MLP neurons of a small language model. Each row is named by its layer, matrix (up: input weights) and neuron, and shows model dimensions 32-223. Each number is 128 + 24 x the weight over its row's rms, rounded and kept within 0 to 255. Numbers have three digits each.
Before each neuron's rows, "fires after" lists the tokens most often just before its 100 highest values on Wikipedia text that the model never trained on. A number after a token or word is its count.

fires after: " b" 17, "ur" 12, "ap" 9, "b" 8, "ro" 6, " B" 5
L4.up750:140147120139148143075125124119131105122132132142114133120115138108129154129106108093076108155103129149178122156150129136139123122117113123131099146131163156088145153114116089156087119142124102078109116109099127129134102113158155151158094126131104103150045166156167141119101135155136126139141113150135126086108131117102094150122169117130115080114136090168154118089120156164146114153157141118115105136150158109121167131156162129140122113138164106090146113143118126162155139050103145097105128152140140102084113132171128124115136098153110103174082135107136153116101144161139140110

fires after: " ex" 32, " im" 10, " " 9, "A" 7, "ic" 5
L6.up60:110138115143138135118181100132118142113146186132175123141174149149124145110114152134090130129134119139133128163134103125114161145101129098128105146097153141130114125142145126144179135132139166122141129113167150147089112125134077108150118157111079125139116127067144192159116191177125144090143164133077124122107136109103146113144113110099121119131092162145137101135131121135136127155120143138112152109093104136110143128118136127114146117093161167124092126152121135093162164123089118166060141112151180147133101121102111128131142138114107152123110126176161154118086144110082165137

fires after: " F" 27, " V" 17, " f" 12, "S" 11, "P" 7, " S" 6
L4.up406:104165172172127164117143119139125139076133132161149105112136094122179142169136131114117125161125115085151124163137087116093148137132119135138141143105112101129087076145095135139142143129091116123103139134150101143111115078117119149127165152143158123141150124108159116143146113145109130050166106137108099149133155083140135097115139111101121133140167111135119124118127106113095112144129171164132143106165105159154110152123135101119110121102163125089101125119115162138152125138108131153113110132114119109139154165078168139126074105132162129145117103094128136156166150147098136103

fires after: " f" 18, " F" 18, "A" 11, " ex" 7, "f" 6, "," 5
L6.up569:135152092128107172163136117146178129091121175138127124152137107126100100134151157120096154132178111137083117190143129160148168174098127119124162135127181153101161121145147114076186124135143100129141120112135113159112097108142091096134169131088157116079127167140139112113124162118103146102111115124109135145101086084128074087133149134102134152109146108118134100136102123125134151131128133107110119114126077157115136101111122132105113096158164112188167121105144121086130131127135115133118133165169108160134087150122129147077101111129140150174150100126126116145099111108087108135

fires after: " M" 27, " m" 12, "g" 10, " O" 4, " qu" 4
L6.up925:099146109164124127128090105124123099134153083105098155122128147185129113117137119125109126143166128170137094119173128159108135131100119128150112117175112127115111140102106115110126126134162133096109170147095112172128127129129127119107105159128088145128140164138175086167146159149138087115162155106151149153133097120128113120101096138112123134150163162126109131123152129152124124122151144100141113109120120128127091097079133125140127086134112118149125123114155081111129140146090147105095106111186104140082127173153118095194104135108122105161154121145133135073136165160092102143

fires after: " r" 17, " s" 12, "w" 7, " R" 7, " h" 6, "t" 6
L6.up706:117118129132128122088139137109173189137119129129138116128128097121160125106086131143087117136090121156113193117176116122128130146110127141121116146153132107108113099111156079128090109087100133139102136150145154127146080104119129087113131116144130083122125152082119088138113179179120116142118116091151126137132078154144120114111151132101131108138161133152131108114119128120106171167153069084161114091173132112161143119135119138148159112083118122154125115176093146136095146100107129178111128127108146130124158158098135136106136134140114110130161153176121140149148082161162093144

fires after: " j" 16, " r" 12, " ex" 9, " Rep" 8, " R" 7
L4.up210:106151119141132165115100121085115138130116121087112108115134122132117114103156115114078166138124145132161152137149139170120148076142143147158111129121139138108125117129173093113118141102131096093173132135128103128133124142145135064136135151136123115138120114120090113134131093095134103141135137122151113119151148128121157121164159118134103127121155126140156092129166136133126124095145097128161154148107135099158125110106172117124099175106126121143148107139103198132086143131147110192153140109168144115135152115108116121131173134162160100108120122116168130174169091175135131135

fires after: " m" 21, " M" 11, " in" 10, " Ch" 8, " A" 5, "ed" 4
L4.up570:132123127122126122123082085161113147100137164116142132096095150136179123096126123169107151117150109136142097140096113126132151138128133136101100109177140163133135142136120103140152140134126064114143130145143126141111124176120146109137123165148107087125091131112167119103089158152127129135131171118097109141147128128157122137146124131099139154122158180128163091136122109137138122120113115075082166135175155110105109079158096175093112119133134115093135101134118129078119111129143142151120088102160125125110147124181113143143114173092127133112120113122147105074137153112131109171

fires after: " al" 24, " c" 9, " Mar" 8, " s" 5, "ad" 5, "as" 5
L4.up841:135161116139142121114118140146129118102108111115121132159155127114170146109128110170153132074082112131157151105134100101103150130132158150140118140145170175144173143116104139168117090111086123108135134159108162130106103106095157166143142144139082118113133101116158109139151166108169119177066102101098114122172093108148116112107111161046114154130120119120118108135111126149073132148115135110106146149109106144094109105141173152136117142161156139121135130134109186059127142165141118117114096114132124102158123155090135132140110088151136132139155107147139132143098104151127150077

fires after: " R" 38, " ex" 13, " O" 9, "x" 7, "U" 6, " U" 6
L4.up396:117116140143136091107091127134126127091132135145186130123141108107177129146121137122148128112085149110129133202141138160150119124102126090120092145141131114132123128142164125129132153105129155127183123181176127157145112110121161125116111085139113113104115112151094096143083089144103104116120118118155149131118130150124148081161193137185095111125129118076115092110189168144154111153149145098108075100110159148158121126126147100156127150101127120114094122161122115134148132117124101152163112152172109140102155169120120122149135110131108103134129117137139153120147097128127145086

fires after: "f" 31, " S" 30, "up" 7, " of" 7, " F" 5
L4.up989:144115157120135156111144131095098116071124138112126099179130104147132109123104144152115125146129128165139131150118119142113154128072145107070118097140132119167096118134106104150131129114125164090131114172139100149113097122129138133134172151155088111130183090109138126187173133134126116127131189147147090143173101120114127135158144154100114160173145091134081104128138131094149119162145125131112134102100154132157131107135092077129134086115183159108139120130111164094106141128130138143138131113134115097112114124129102169113073084118153157123094132131126180119119155101093129113

fires after: "f" 17, " b" 12, "b" 11, " pro" 9, "u" 8, " w" 8
L4.up77:166136140125117110124122104101168124104132109125191129149156124137163097107104124097092163122120122119140115162086087145126125139154130130113145064083115105106121151094113075084156150121148096111160125151120132143152087112144126122144055124141098109106115151109134165130134113110158147128115097141159088099124090139117087137109177176125138136124127131127124121178101121154118125131122098175110137093128138132128143095153162152126129105151128124112155135129143134170139139091138169068146114132149144120115178129108164103118133133127158143124138129121158105124117144120137105149

fires after: " d" 18, " O" 11, " c" 10, " ind" 9, " al" 7
L4.up203:127095101138148112126116177138132120134105129145157159174172170150101104094150141139166122137101144091126137136131092137108130139131111108123163127150123145117137107138136113106135130120101120139156128106122134104124131115112122080170100119139101102141103111124100115115174132112153137112159100138129095174149115135130120109112134132119128171196145140112144087136110130135101107126153150098120138134142113143140087107126072095095128146135148133128120168124119151073090128111074121120123162131069153148170064134124133086089110140165177110130124121147116158119109136134126150076